Weights of a small transformer language model: 22 layers.
MLP neurons of a small language model. Each row is named by its layer, matrix (down: output weights) and neuron, and shows model dimensions 272-367. Each number is 50 + 10 x the weight over its row's rms, rounded and kept within 0 to 99. A neuron's up and down rows have the sign that makes its largest values positive.
A block is one neuron, or neurons of one layer that tend to fire together. After each block is what it responds to, as a language model described it from the Wikipedia text at the highest values.

L9.down38:59 47 70 51 44 59 57 47 61 62 60 32 34 51 79 49 40 65 60 66 50 49 55 37 41 50 57 59 53 56 36 41 59 62 52 56 70 61 52 59 22 64 39 56 48 58 48 49 52 50 57 51 46 46 33 54 56 48 59 48 68 56 52 44 20 50 37 70 46 55 48 48 47 57 48 48 70 57 36 56 46 63 55 35 53 35 43 29 58 39 33 59 59 54 50 58
L9.down66:45 44 53 56 42 41 61 56 53 58 58 39 36 53 43 40 52 36 55 61 54 60 50 53 56 46 47 42 55 72 64 62 55 47 55 34 56 54 60 39 55 59 55 54 38 58 62 65 39 64 41 61 55 43 33 47 52 35 61 62 52 41 44 79 57 51 41 66 40 64 54 52 56 63 52 46 51 53 50 53 45 56 52 52 59 63 57 43 52 52 49 69 52 41 50 54
L9.down124:52 47 51 43 42 49 42 55 58 60 64 46 68 61 54 54 37 41 30 48 60 47 41 65 45 46 49 38 39 73 60 54 38 52 44 65 64 52 26 68 43 37 50 44 62 64 42 44 48 59 65 62 56 46 50 58 49 55 47 42 59 23 45 60 59 55 50 75 55 33 53 45 52 45 43 43 38 54 42 67 50 59 35 51 46 44 54 42 54 63 55 52 49 47 54 52
L9.down539:51 67 30 52 63 47 28 63 62 44 44 64 58 54 52 57 62 60 53 59 50 36 40 56 55 39 59 46 57 57 45 26 44 58 36 68 46 45 57 43 43 42 57 54 49 37 44 33 41 55 27 64 24 47 51 41 50 47 44 50 51 40 54 65 49 46 51 52 42 58 67 56 52 54 56 48 42 66 55 50 61 62 36 31 50 53 48 49 37 60 50 42 57 34 64 39
L9.down735:45 58 52 46 41 29 71 45 54 59 60 38 46 46 59 28 56 41 48 53 61 53 64 62 46 52 52 38 49 66 31 44 56 47 49 51 69 51 59 29 58 65 70 48 43 49 58 51 52 43 60 49 62 62 54 27 57 44 38 80 46 48 39 24 54 40 41 70 41 44 53 41 35 47 46 49 51 60 43 39 45 41 51 45 59 43 64 50 62 72 65 45 50 50 41 51
L9.down770:39 49 57 51 36 43 59 63 47 56 60 41 59 60 42 57 41 55 28 43 59 56 62 48 46 47 51 41 41 42 41 71 41 49 43 36 51 62 56 52 55 63 53 51 48 60 51 62 55 43 66 34 47 48 55 41 29 49 44 60 36 55 48 49 34 69 55 53 56 60 45 62 44 70 41 61 60 51 47 53 49 69 52 52 41 49 48 45 43 49 34 48 37 36 43 46
L9.down797:56 41 45 57 37 42 50 45 43 51 58 58 52 57 39 49 36 32 51 40 56 52 41 46 60 46 43 54 43 36 67 36 53 59 58 39 49 49 56 69 46 64 55 49 40 67 58 62 51 65 50 43 36 46 55 48 68 49 46 53 35 42 51 41 53 45 62 51 26 53 35 55 44 39 60 47 45 50 41 51 56 46 46 60 50 57 64 38 35 68 58 53 50 53 44 52
L9.down872:67 51 54 60 50 56 60 51 59 48 52 49 54 63 45 79 46 53 39 65 42 63 43 54 42 53 49 57 52 49 34 51 52 50 68 53 51 62 56 52 52 65 43 44 56 61 45 43 61 58 51 47 49 39 62 48 40 33 50 55 45 49 49 43 50 54 60 53 58 59 48 58 36 50 60 54 63 54 50 55 51 56 35 55 50 56 57 36 34 43 30 49 46 63 55 51
Responds to: Mid-word single letters

L9.down186:46 41 48 60 50 54 27 47 61 41 33 42 70 36 47 59 37 45 40 61 48 52 48 59 47 53 54 47 36 49 62 56 45 54 42 51 42 43 55 66 54 40 64 51 53 36 34 46 41 40 65 63 49 43 56 63 54 62 59 58 48 45 56 43 53 46 72 37 56 37 56 53 47 35 60 36 50 45 38 38 53 38 38 46 44 50 42 31 53 51 57 52 47 70 62 56
L9.down233:47 58 43 45 31 41 56 39 40 51 43 36 65 36 49 38 39 51 58 47 52 46 55 53 44 51 50 54 47 75 39 71 50 48 68 32 41 52 68 71 57 44 50 50 50 57 38 42 41 52 47 85 51 34 58 58 55 41 52 59 51 35 38 48 30 67 54 46 49 56 50 53 57 48 44 44 62 52 54 42 49 66 57 45 39 38 49 32 61 46 33 37 52 56 57 37
L9.down248:57 52 20 50 60 46 45 53 62 32 39 45 41 47 46 47 47 64 62 65 54 51 41 80 62 44 35 45 47 54 50 66 49 42 71 57 52 67 46 69 48 56 43 29 38 59 31 52 50 49 50 55 44 49 42 49 46 53 65 40 57 55 56 46 42 39 65 56 35 37 55 48 54 35 52 52 64 60 60 34 39 22 56 46 38 51 49 20 25 45 43 65 40 48 54 67
L9.down399:31 29 57 49 40 49 39 67 60 53 50 48 50 34 49 39 65 58 45 58 49 31 53 48 46 61 28 54 56 39 62 57 60 42 43 53 54 34 51 61 57 65 41 53 45 64 47 37 52 63 31 44 80 50 43 61 71 49 53 50 59 56 38 39 43 47 50 60 52 63 49 48 47 56 47 49 53 39 38 44 59 54 69 47 56 47 49 51 54 47 43 47 61 36 55 53
L9.down662:37 40 52 27 48 57 49 63 23 53 42 58 61 49 49 60 69 49 51 43 47 50 33 41 60 48 39 72 53 45 43 42 58 42 41 64 44 50 59 56 44 34 44 46 46 31 33 46 46 39 58 58 54 35 60 45 48 60 44 53 49 50 43 46 38 37 52 32 33 38 45 54 54 48 51 49 55 55 51 61 43 45 49 49 35 52 52 54 46 53 72 39 51 56 75 50
L9.down696:73 46 41 39 16 55 54 38 52 56 47 42 73 43 35 37 54 57 39 69 69 43 59 60 43 55 33 57 50 47 53 60 40 70 44 52 57 64 45 51 52 59 53 34 38 53 56 43 56 56 68 47 48 59 48 66 59 50 52 45 26 38 41 46 54 38 54 57 52 41 64 48 53 48 59 45 55 44 49 60 46 43 50 33 55 62 57 57 72 63 63 47 29 51 46 57
L9.down703:56 51 41 54 42 38 44 46 51 62 24 54 61 74 46 52 53 61 62 46 48 53 54 57 72 32 41 40 61 47 44 53 55 67 57 43 68 53 30 39 62 51 52 53 25 62 50 45 64 67 53 49 57 50 47 52 58 58 47 56 50 57 53 63 26 57 48 50 53 58 59 50 58 44 48 42 60 52 55 53 37 50 59 53 31 45 39 55 48 46 52 65 50 74 50 62
L9.down900:55 55 40 52 59 44 49 56 62 53 61 55 49 60 53 49 49 51 38 69 34 55 46 56 29 51 49 57 49 33 43 54 54 38 44 69 62 60 49 75 43 42 45 52 41 56 37 41 27 42 60 66 56 51 47 55 55 40 49 50 41 43 69 39 58 46 59 58 72 52 38 57 52 47 42 48 50 49 45 59 63 49 59 36 28 47 44 53 53 60 44 46 47 33 57 59
Responds to: Name-ending subword pieces

L19.down70:47 32 58 49 59 50 35 48 53 49 45 46 57 47 41 62 44 57 55 59 49 50 54 53 52 49 63 62 40 43 61 59 52 53 46 51 52 43 55 27 51 49 66 34 63 47 49 45 59 55 31 74 66 47 43 49 47 56 50 39 44 39 57 72 51 44 63 50 47 48 46 36 38 53 41 49 33 39 57 44 58 63 48 53 57 42 50 60 62 42 69 46 24 44 48 46
Responds to: Noun phrase endings

L19.down379:41 71 31 59 58 64 45 64 40 50 46 48 52 53 38 41 33 54 46 43 56 51 39 44 60 51 47 43 56 43 65 50 56 60 53 50 47 50 48 39 52 37 69 56 41 47 65 48 46 34 58 61 53 55 55 50 59 59 61 54 51 50 44 34 43 69 39 49 51 37 56 44 45 43 57 33 64 30 40 35 61 60 37 56 44 49 63 60 59 44 51 48 67 38 55 46
Responds to: First-name completion before surname

L9.down117:55 44 54 30 37 47 49 52 48 31 45 49 49 39 70 24 57 55 57 68 49 70 62 34 69 43 55 60 58 62 52 52 47 51 61 52 55 38 52 51 61 39 55 51 50 54 41 41 44 50 64 69 36 52 49 46 71 50 57 62 39 65 50 52 41 48 55 45 73 48 66 58 50 36 38 57 49 60 43 49 46 56 44 36 42 59 42 56 63 50 28 38 49 48 51 43
L9.down130:47 42 59 51 63 48 27 27 54 45 63 58 47 65 44 33 50 47 43 30 52 42 51 40 32 44 49 51 27 43 75 38 52 58 40 68 81 33 75 31 53 49 36 55 46 53 47 50 53 58 43 47 44 58 38 53 31 52 51 53 51 59 45 34 48 49 56 58 53 52 44 46 43 50 61 48 52 44 38 42 51 59 43 51 58 61 48 37 60 40 79 46 42 57 40 52
L9.down156:62 49 35 44 56 59 59 64 41 43 44 57 45 44 60 48 44 31 50 56 59 58 51 52 36 55 66 60 47 54 62 56 45 48 51 51 55 53 53 47 47 54 54 54 50 56 49 50 34 43 45 53 43 49 62 71 42 32 32 37 50 48 43 41 44 57 50 60 39 60 41 55 40 42 55 47 53 47 56 47 50 47 74 34 43 53 26 39 52 50 55 43 42 54 71 54
L9.down190:54 42 36 53 40 52 75 39 54 36 46 54 37 53 48 63 53 65 78 36 49 46 38 42 57 54 62 44 40 39 59 65 60 38 67 57 51 45 52 67 55 58 37 50 66 66 40 43 61 48 54 39 49 38 44 60 44 42 62 50 50 42 44 53 48 78 59 37 34 70 42 42 52 42 60 53 35 37 56 67 58 50 47 43 43 59 45 50 49 46 35 70 53 37 42 65
L9.down212:56 48 56 55 62 58 45 38 36 40 58 37 51 27 61 44 51 64 75 45 73 53 55 53 52 58 48 55 51 56 53 54 42 56 53 50 47 36 35 43 62 30 48 47 49 56 60 61 46 69 38 51 51 52 39 48 50 22 73 59 44 37 40 37 42 25 53 58 62 42 41 39 61 60 53 57 49 50 59 55 46 65 49 51 63 39 48 37 55 50 46 46 42 66 48 55
L9.down213:55 58 71 52 44 42 48 49 71 51 55 48 46 50 56 45 48 43 56 44 50 48 59 45 49 44 46 32 46 43 42 70 53 50 65 62 47 35 58 47 59 48 46 60 40 56 76 57 46 57 56 36 44 50 66 48 52 54 43 51 34 48 39 46 49 48 33 33 51 36 53 60 51 40 41 50 59 59 57 44 27 51 59 54 26 55 37 52 47 65 43 56 59 41 51 41
L9.down827:53 42 39 47 58 49 33 49 51 46 48 55 43 54 51 46 48 56 55 46 56 33 63 48 46 34 40 52 42 47 53 57 47 68 41 53 48 48 59 42 25 52 32 46 45 70 38 53 54 26 60 57 56 55 54 41 64 46 57 70 25 49 68 51 55 46 50 54 44 54 63 62 61 56 56 47 60 58 36 47 50 53 40 40 47 47 58 52 58 41 54 42 64 55 46 42
L9.down913:34 49 60 54 62 56 26 54 62 42 42 52 72 43 53 53 30 43 56 41 57 59 51 48 52 45 49 41 43 45 49 64 49 52 69 72 55 44 62 47 68 44 52 54 64 28 46 52 57 53 37 48 50 66 35 48 48 55 52 56 56 60 44 35 51 43 50 61 63 59 56 60 62 49 68 49 64 54 51 77 66 36 56 37 35 53 46 41 49 35 52 59 49 57 47 35
Responds to: Digits in table cells

L10.down317:69 34 32 56 49 46 47 57 46 34 44 49 37 54 66 50 63 45 45 68 51 54 65 53 56 57 56 49 49 59 45 59 50 61 52 78 66 52 60 73 48 56 45 57 25 34 64 51 69 50 45 70 42 47 38 38 61 43 46 54 62 52 53 40 64 53 49 49 29 57 57 58 45 60 43 56 48 56 55 35 55 50 44 51 49 40 59 50 39 46 61 51 49 34 56 53
L10.down398:62 50 33 51 55 38 44 33 39 51 60 58 56 53 47 54 40 43 59 36 66 35 62 39 64 46 75 53 56 57 53 34 64 40 50 51 55 60 41 73 46 51 51 53 52 63 39 57 48 43 50 63 57 47 43 65 45 39 59 54 48 48 32 50 54 44 52 37 41 45 57 45 58 53 44 52 51 58 50 66 57 75 48 66 37 40 55 50 58 36 56 32 64 58 43 46
L10.down415:50 48 44 56 61 47 50 30 56 55 48 42 48 65 50 64 57 41 18 49 55 48 52 48 54 35 39 65 51 64 47 53 48 53 55 33 36 63 68 19 63 63 47 58 50 57 50 60 59 49 48 59 51 52 39 52 41 41 60 49 54 31 60 53 51 56 43 53 39 53 60 54 55 50 48 55 59 48 47 47 47 49 31 47 55 45 24 35 46 46 54 33 40 49 61 67
L10.down523:60 51 48 51 48 57 53 53 41 47 38 54 51 71 50 56 44 49 52 67 51 54 43 39 41 42 45 52 47 38 44 63 55 50 63 63 52 68 60 46 64 51 55 50 46 58 42 43 41 50 45 57 44 45 55 59 54 63 84 55 44 60 45 55 52 35 45 34 50 67 43 58 50 20 58 49 48 43 31 44 51 43 32 61 38 53 35 34 39 46 41 41 58 66 51 49
L10.down583:53 48 59 53 45 49 45 41 59 48 50 47 48 54 60 57 52 41 77 58 56 35 43 38 52 55 62 42 62 48 51 44 45 40 41 58 44 35 50 53 58 30 41 47 59 44 46 49 57 47 46 55 64 54 54 33 47 60 49 64 56 33 53 45 66 52 53 31 37 58 48 49 59 49 34 56 51 67 57 37 61 46 63 51 39 46 32 48 67 41 45 53 49 51 58 48
L10.down722:43 46 48 55 54 59 50 42 50 40 47 41 58 30 47 72 43 58 51 66 44 57 66 70 54 47 54 38 64 37 54 49 40 62 40 44 60 59 58 57 53 34 53 35 59 75 40 48 61 36 49 52 69 44 48 30 54 47 68 43 34 45 58 40 33 45 56 54 53 45 51 39 50 42 57 47 45 52 32 48 47 59 49 31 53 54 50 37 50 40 58 44 52 63 57 58
L10.down1008:43 63 56 44 53 58 45 56 43 56 56 50 46 47 51 36 38 46 30 50 49 65 48 65 54 56 41 44 48 57 54 35 43 68 40 41 47 53 43 52 58 39 53 60 46 50 40 46 38 56 50 55 40 52 53 59 44 41 54 66 54 56 66 57 56 36 49 43 47 29 50 37 28 51 51 58 49 49 66 51 53 70 41 46 45 49 37 51 71 51 46 47 54 48 56 62
L10.down1010:50 24 52 44 40 63 53 38 52 45 57 50 38 64 59 55 58 51 52 45 60 42 56 42 58 51 68 45 66 54 46 49 49 62 62 41 33 53 52 37 40 57 48 58 60 50 38 64 41 52 71 47 51 46 40 58 46 51 44 54 54 47 44 60 39 56 66 52 49 49 70 63 65 51 37 48 65 52 54 35 54 57 50 58 64 48 32 34 56 56 65 36 48 50 45 43
Responds to: Letter/word "y"

L19.down191:56 70 53 43 51 42 48 52 46 40 42 41 56 46 61 44 46 58 63 47 63 53 41 49 55 54 50 39 52 48 61 50 68 53 54 63 55 44 47 24 34 50 45 72 38 52 58 54 51 45 43 39 70 63 47 63 41 61 36 61 52 41 50 66 59 63 42 50 54 63 62 55 45 40 41 43 52 53 71 46 69 65 68 60 38 48 38 42 47 43 37 40 61 55 61 55
Responds to: Foreign function-word pieces

L10.down155:56 47 32 54 50 49 51 54 48 58 39 47 69 51 56 25 56 50 39 47 49 38 50 37 36 60 54 52 48 48 47 40 53 40 48 44 58 51 40 54 61 38 49 46 47 33 44 42 40 57 47 58 42 41 51 54 51 41 51 43 40 41 63 43 55 53 39 46 60 48 49 35 56 39 60 41 54 61 57 48 53 52 56 63 39 53 56 50 66 58 47 68 61 64 66 50
L10.down156:46 31 37 56 47 55 57 55 61 52 48 48 51 57 38 47 39 50 47 40 49 48 46 58 40 67 45 44 39 46 49 58 44 57 55 46 48 58 42 44 55 57 54 49 48 57 52 50 40 62 59 47 42 63 29 46 54 43 62 59 71 38 49 61 51 53 43 52 57 42 49 57 62 33 45 53 33 51 52 42 65 59 61 65 53 46 43 54 55 34 43 59 50 55 40 42
L10.down183:31 46 52 47 52 55 43 43 53 52 57 42 30 65 67 51 49 42 40 60 56 67 69 71 46 42 44 51 51 49 51 45 25 50 40 48 44 49 46 35 44 64 46 62 41 60 47 59 55 52 56 45 60 69 42 55 30 70 43 38 42 54 43 38 63 35 43 42 50 53 59 48 29 71 44 45 38 37 65 47 49 52 48 59 51 49 39 50 64 48 48 44 46 32 53 57
L10.down217:37 61 57 49 43 54 59 59 48 38 36 63 64 55 65 35 68 56 45 63 57 51 63 46 57 45 57 49 45 43 61 59 60 49 42 45 63 38 58 49 43 41 47 47 37 42 65 52 55 50 56 41 62 36 47 53 43 51 44 60 60 66 50 34 42 60 52 64 44 52 25 49 39 52 31 45 50 51 52 60 32 56 57 59 54 63 55 48 31 34 47 47 65 41 50 38
L10.down612:66 41 48 55 54 53 41 49 48 44 51 60 41 54 56 49 62 48 36 52 48 52 48 32 49 62 38 56 46 53 54 43 60 60 48 55 65 61 44 48 45 46 73 39 52 46 56 48 49 45 52 60 44 53 47 73 70 60 33 61 62 65 49 55 59 58 58 43 43 52 63 37 51 45 34 45 48 67 53 44 41 51 55 55 57 56 54 53 49 57 51 52 49 65 56 52
L10.down721:40 67 37 45 63 61 21 35 41 67 36 52 56 53 58 36 35 50 30 57 59 44 63 51 37 42 49 51 46 39 59 55 55 54 42 46 41 57 46 62 45 20 64 56 64 56 30 46 59 40 61 61 53 38 42 45 52 49 74 52 50 62 61 43 56 40 44 44 48 39 56 45 54 43 57 55 54 46 53 52 42 45 59 47 39 72 41 55 41 41 35 50 64 57 50 61
L10.down776:78 57 58 33 50 50 51 45 36 46 38 50 45 52 45 34 55 21 54 43 57 61 64 55 33 59 45 61 52 41 62 33 43 68 56 50 59 39 49 57 58 46 64 41 37 50 56 38 51 27 70 67 40 40 32 56 53 50 53 35 45 45 45 40 49 41 48 54 65 44 46 47 44 45 48 62 37 50 61 51 51 48 45 43 45 46 32 60 57 40 68 29 63 46 34 49
L10.down961:51 40 50 47 54 54 55 54 54 40 57 26 49 55 67 31 57 45 47 49 43 60 51 33 56 60 36 46 47 68 38 51 43 51 47 64 51 47 43 45 55 30 62 56 45 37 54 71 45 44 58 56 50 49 36 57 57 28 63 60 42 55 29 60 46 49 37 43 39 54 56 49 48 47 49 51 53 41 55 48 47 49 51 37 48 41 60 57 47 43 40 51 50 65 53 57
Responds to: Scorer-list colon

L9.down19:39 43 66 39 62 43 54 46 55 59 42 40 47 55 43 39 52 37 45 68 50 61 65 61 40 65 38 61 40 46 57 40 62 55 55 53 53 53 69 31 50 31 49 53 62 45 50 52 52 51 46 58 35 64 50 32 44 48 71 51 53 54 38 54 53 61 72 38 52 43 34 43 33 48 55 50 29 58 50 40 55 54 49 50 60 33 47 63 59 46 44 49 46 58 54 51
L9.down88:45 50 46 35 39 36 48 47 71 50 52 41 55 59 43 33 64 36 50 33 42 49 41 57 47 54 63 58 31 78 46 58 50 48 56 36 60 43 54 71 49 32 62 51 45 45 50 34 45 56 53 25 54 60 38 38 51 35 57 67 65 45 37 45 40 49 45 43 57 64 58 48 53 51 52 65 30 48 46 50 49 36 38 57 43 48 61 49 34 59 55 49 46 55 50 61
L9.down105:52 59 58 56 65 52 44 56 35 60 49 35 57 56 31 51 40 57 54 41 63 59 32 58 57 62 56 48 40 47 61 55 53 58 37 53 47 48 43 42 39 41 54 63 48 57 50 48 49 49 51 32 57 50 54 68 49 50 47 57 52 46 49 41 54 52 51 52 50 48 45 52 47 73 60 36 48 40 59 56 45 52 46 35 51 51 38 52 61 54 41 54 32 53 46 72
L9.down410:44 54 34 33 30 30 54 45 52 36 50 42 66 52 59 54 44 52 66 55 44 55 48 48 48 46 55 52 56 48 47 44 49 34 61 47 62 68 55 42 59 45 43 55 46 44 63 53 39 42 65 57 64 41 67 47 48 59 48 49 37 42 45 51 57 54 48 55 36 53 48 52 48 50 31 34 64 42 42 45 41 34 52 50 43 43 49 28 35 60 66 48 37 58 77 38
L9.down878:55 47 50 30 40 46 49 49 51 65 38 45 63 45 64 49 52 50 51 44 47 60 47 49 34 55 42 61 46 59 49 52 53 48 57 43 52 46 68 54 46 38 60 42 46 49 46 38 65 60 54 39 40 39 43 36 43 36 59 39 40 40 46 26 60 71 39 60 55 56 46 49 46 41 50 49 46 45 28 45 39 63 48 46 54 31 53 49 53 56 37 56 55 58 50 48
L9.down892:45 43 42 42 54 61 40 39 57 61 52 35 56 63 60 42 46 48 39 50 37 59 55 45 70 53 63 49 40 36 63 61 70 70 66 37 55 36 39 53 59 35 58 46 48 51 37 46 46 48 54 45 34 42 47 64 43 56 47 30 44 55 43 70 48 42 47 48 37 45 40 57 68 53 51 37 61 39 40 39 39 58 42 61 41 56 62 70 58 44 55 43 58 50 54 54
L9.down965:48 59 45 60 59 61 41 45 61 54 31 39 69 61 49 58 45 49 43 58 70 70 47 55 63 51 71 52 41 42 51 57 33 42 45 29 57 65 40 48 56 51 51 48 44 50 56 36 51 47 62 25 55 47 46 54 34 64 58 52 69 33 41 53 46 53 59 42 45 41 36 48 50 41 48 50 35 43 50 41 57 46 33 55 40 52 42 55 53 49 49 48 22 49 48 57
L9.down974:40 44 57 51 57 51 40 22 60 48 56 52 63 30 30 39 38 41 37 63 53 58 36 57 59 46 60 59 51 58 68 72 39 46 54 43 73 50 55 68 60 46 68 48 43 35 45 37 57 39 59 55 66 44 48 36 44 65 52 57 61 30 39 40 70 72 36 41 54 46 34 44 55 54 51 68 61 61 63 59 40 37 46 40 41 51 47 45 46 41 45 38 36 47 59 53
Responds to: Section-heading closing markers

L19.down82:57 55 48 54 42 58 51 29 62 50 58 57 51 37 57 37 44 52 47 42 66 53 37 65 52 39 52 67 75 48 68 61 45 46 49 51 61 56 42 66 60 60 53 43 49 60 31 63 58 45 48 36 41 48 48 57 52 61 49 56 45 60 47 49 53 53 62 59 38 46 50 47 65 80 55 71 32 45 56 52 46 40 60 50 39 44 32 37 39 44 38 50 65 62 55 53
Responds to: Article-opening "is"

L10.down175:30 60 49 49 49 46 56 56 41 50 60 40 58 59 46 58 38 60 31 56 69 48 38 52 41 51 64 60 31 49 27 32 50 63 46 61 46 43 63 43 55 73 42 47 47 60 64 43 45 38 45 55 55 49 54 68 59 38 52 47 47 60 40 48 50 31 43 68 61 44 56 44 50 48 49 54 32 32 44 51 58 38 63 57 59 28 46 51 55 61 48 59 42 49 48 59
L10.down336:63 53 51 66 48 53 46 66 44 54 48 56 48 35 40 20 40 33 54 80 50 51 50 51 61 61 44 62 49 50 44 52 33 62 41 39 56 65 65 62 38 41 26 49 41 46 50 59 56 40 47 42 52 56 37 60 40 44 57 32 38 32 46 67 49 54 57 55 57 54 45 40 57 35 44 52 54 50 38 43 66 45 45 32 51 59 37 51 57 58 45 47 50 30 49 63
L10.down440:58 51 45 46 60 51 42 47 66 50 42 58 56 58 58 48 62 46 77 41 47 42 49 36 47 44 44 45 39 50 53 51 57 34 46 43 57 57 41 63 29 50 46 31 47 43 53 33 38 60 48 44 35 40 59 41 44 41 44 50 50 38 53 55 47 36 72 53 59 58 46 48 44 51 26 45 38 42 43 62 44 55 46 34 43 33 37 55 40 43 50 37 45 48 52 45
L10.down479:54 43 43 64 56 60 61 45 56 43 36 60 58 65 54 39 50 59 50 44 52 47 46 43 56 64 58 44 65 45 52 50 44 43 53 42 49 51 60 53 68 57 58 38 44 68 71 53 58 66 59 60 70 49 58 48 53 51 62 36 82 55 48 45 55 65 29 27 51 44 46 35 42 45 45 56 54 50 65 36 38 46 57 37 57 57 56 39 51 46 38 54 40 46 46 47
L10.down675:42 41 64 52 52 42 54 42 55 40 66 34 44 57 58 59 59 61 39 49 54 44 53 46 37 44 29 47 43 45 66 78 73 68 66 62 55 46 54 59 56 48 50 65 52 48 73 61 38 43 51 63 40 58 59 48 52 46 57 68 44 45 45 51 34 41 60 58 51 38 55 55 59 35 55 44 50 63 41 60 59 50 41 43 51 50 56 59 62 49 39 53 53 53 38 58
L10.down727:63 40 37 49 46 39 47 52 53 62 50 58 54 39 61 57 63 58 40 49 54 45 58 46 50 53 52 50 48 53 39 68 49 73 45 56 39 48 43 57 40 47 31 55 46 47 62 61 47 64 52 41 48 65 37 43 49 47 45 53 53 50 45 31 56 41 39 39 44 30 51 46 61 48 36 51 53 29 63 51 51 71 32 49 49 51 59 38 38 39 51 49 63 34 41 56
L10.down896:49 58 37 34 40 51 40 57 46 50 35 71 66 47 59 47 43 62 53 59 41 45 48 50 59 45 69 66 58 48 27 55 59 51 56 38 60 48 61 53 39 45 32 41 33 40 37 56 36 59 49 72 63 40 49 49 55 55 58 49 53 49 61 43 34 21 57 42 49 64 25 57 46 39 48 47 58 51 59 71 44 62 55 46 57 42 69 35 62 62 37 51 50 41 39 36
L10.down972:65 70 62 42 53 40 39 74 49 42 37 42 40 55 59 55 46 59 51 39 47 51 60 34 38 40 61 55 26 54 53 62 44 56 56 59 57 48 58 56 48 43 45 41 61 46 42 74 38 41 59 36 37 56 51 48 53 46 42 59 29 70 51 38 56 22 65 43 57 71 38 42 58 47 52 39 52 60 47 52 47 58 47 62 41 44 42 47 43 50 43 51 33 41 47 65
Responds to: Agent-noun plural suffixes

L10.down3:79 72 51 40 57 51 55 51 63 63 57 39 64 40 55 46 63 38 49 45 45 46 60 30 47 68 39 46 49 33 51 53 49 39 44 51 52 65 57 60 70 45 63 54 55 43 73 53 43 56 47 33 40 54 60 59 55 72 34 70 61 62 54 61 52 55 46 58 50 39 46 55 37 48 48 56 44 45 43 60 50 40 40 62 49 54 43 57 51 58 40 40 62 51 60 41
L10.down380:51 64 60 46 65 54 68 44 53 33 53 63 45 33 50 59 54 44 55 40 44 35 58 63 50 48 46 41 38 48 44 47 71 52 48 49 50 53 45 65 34 49 42 43 59 56 40 36 51 56 48 46 51 50 63 61 38 58 35 47 61 75 51 32 43 29 55 57 38 54 39 45 45 57 55 46 50 51 52 47 45 68 46 49 31 59 46 54 52 38 50 59 54 47 41 41
L10.down536:55 36 55 62 50 56 51 45 39 49 41 48 50 36 53 41 50 31 49 60 41 58 50 40 43 45 64 60 56 45 57 45 34 51 54 47 44 59 42 52 52 63 61 52 40 64 55 48 63 54 57 42 52 44 33 36 56 40 41 54 50 35 72 37 54 75 50 39 72 40 59 51 56 43 48 46 53 56 42 55 39 56 53 70 62 48 57 54 36 54 54 58 52 54 44 31
L10.down621:51 34 41 50 40 52 45 64 58 51 48 50 37 48 52 50 67 53 48 39 41 50 29 63 60 51 48 33 47 50 50 49 52 61 47 61 49 47 50 52 66 50 55 49 50 51 38 63 37 70 34 49 51 55 55 40 49 42 35 56 45 59 55 43 57 56 33 53 36 61 52 49 38 35 37 41 57 57 62 46 50 56 48 40 51 57 67 66 64 49 54 18 39 57 69 53
L10.down626:48 68 55 46 51 68 63 54 47 48 49 63 61 43 42 40 33 46 48 47 55 46 58 40 59 60 45 56 49 53 73 49 71 42 66 42 66 48 63 61 45 30 65 47 37 50 46 57 40 40 65 70 40 55 52 42 55 53 50 63 42 39 55 49 50 44 57 64 62 44 45 61 53 62 66 40 58 35 55 60 45 33 36 52 35 47 57 48 60 37 36 78 39 66 52 49
L10.down672:59 44 43 56 34 37 43 52 54 59 45 51 53 61 48 43 61 28 56 53 62 64 59 56 58 48 52 46 47 32 53 45 50 45 47 47 48 52 52 39 57 43 48 53 53 62 59 58 49 48 69 38 51 76 53 58 65 62 61 48 50 51 44 45 32 43 77 46 55 53 50 60 41 61 52 50 63 57 53 53 47 45 41 49 40 53 33 45 49 48 58 40 53 58 59 52
L10.down679:47 53 41 35 58 56 43 52 42 38 48 56 42 36 50 54 43 49 44 48 56 48 62 48 54 49 44 77 51 59 50 60 43 56 54 47 45 44 50 39 53 66 48 46 78 52 58 55 51 53 58 44 69 42 50 43 46 60 48 64 53 63 42 53 55 29 60 40 52 48 42 48 44 55 45 71 44 37 72 67 57 53 57 53 57 42 51 43 47 46 52 53 43 54 43 34
L10.down1017:40 52 45 48 57 52 46 54 34 53 36 52 48 53 41 61 70 37 40 50 40 56 52 42 44 55 53 60 48 39 58 59 53 49 49 20 30 48 45 43 53 59 63 51 71 51 48 51 40 53 71 28 47 40 37 69 56 54 40 59 62 48 38 53 63 41 65 41 50 73 38 50 55 39 49 64 41 56 61 53 50 34 42 39 48 54 34 50 50 56 51 33 24 38 60 40
Responds to: Lead-sentence "is" after title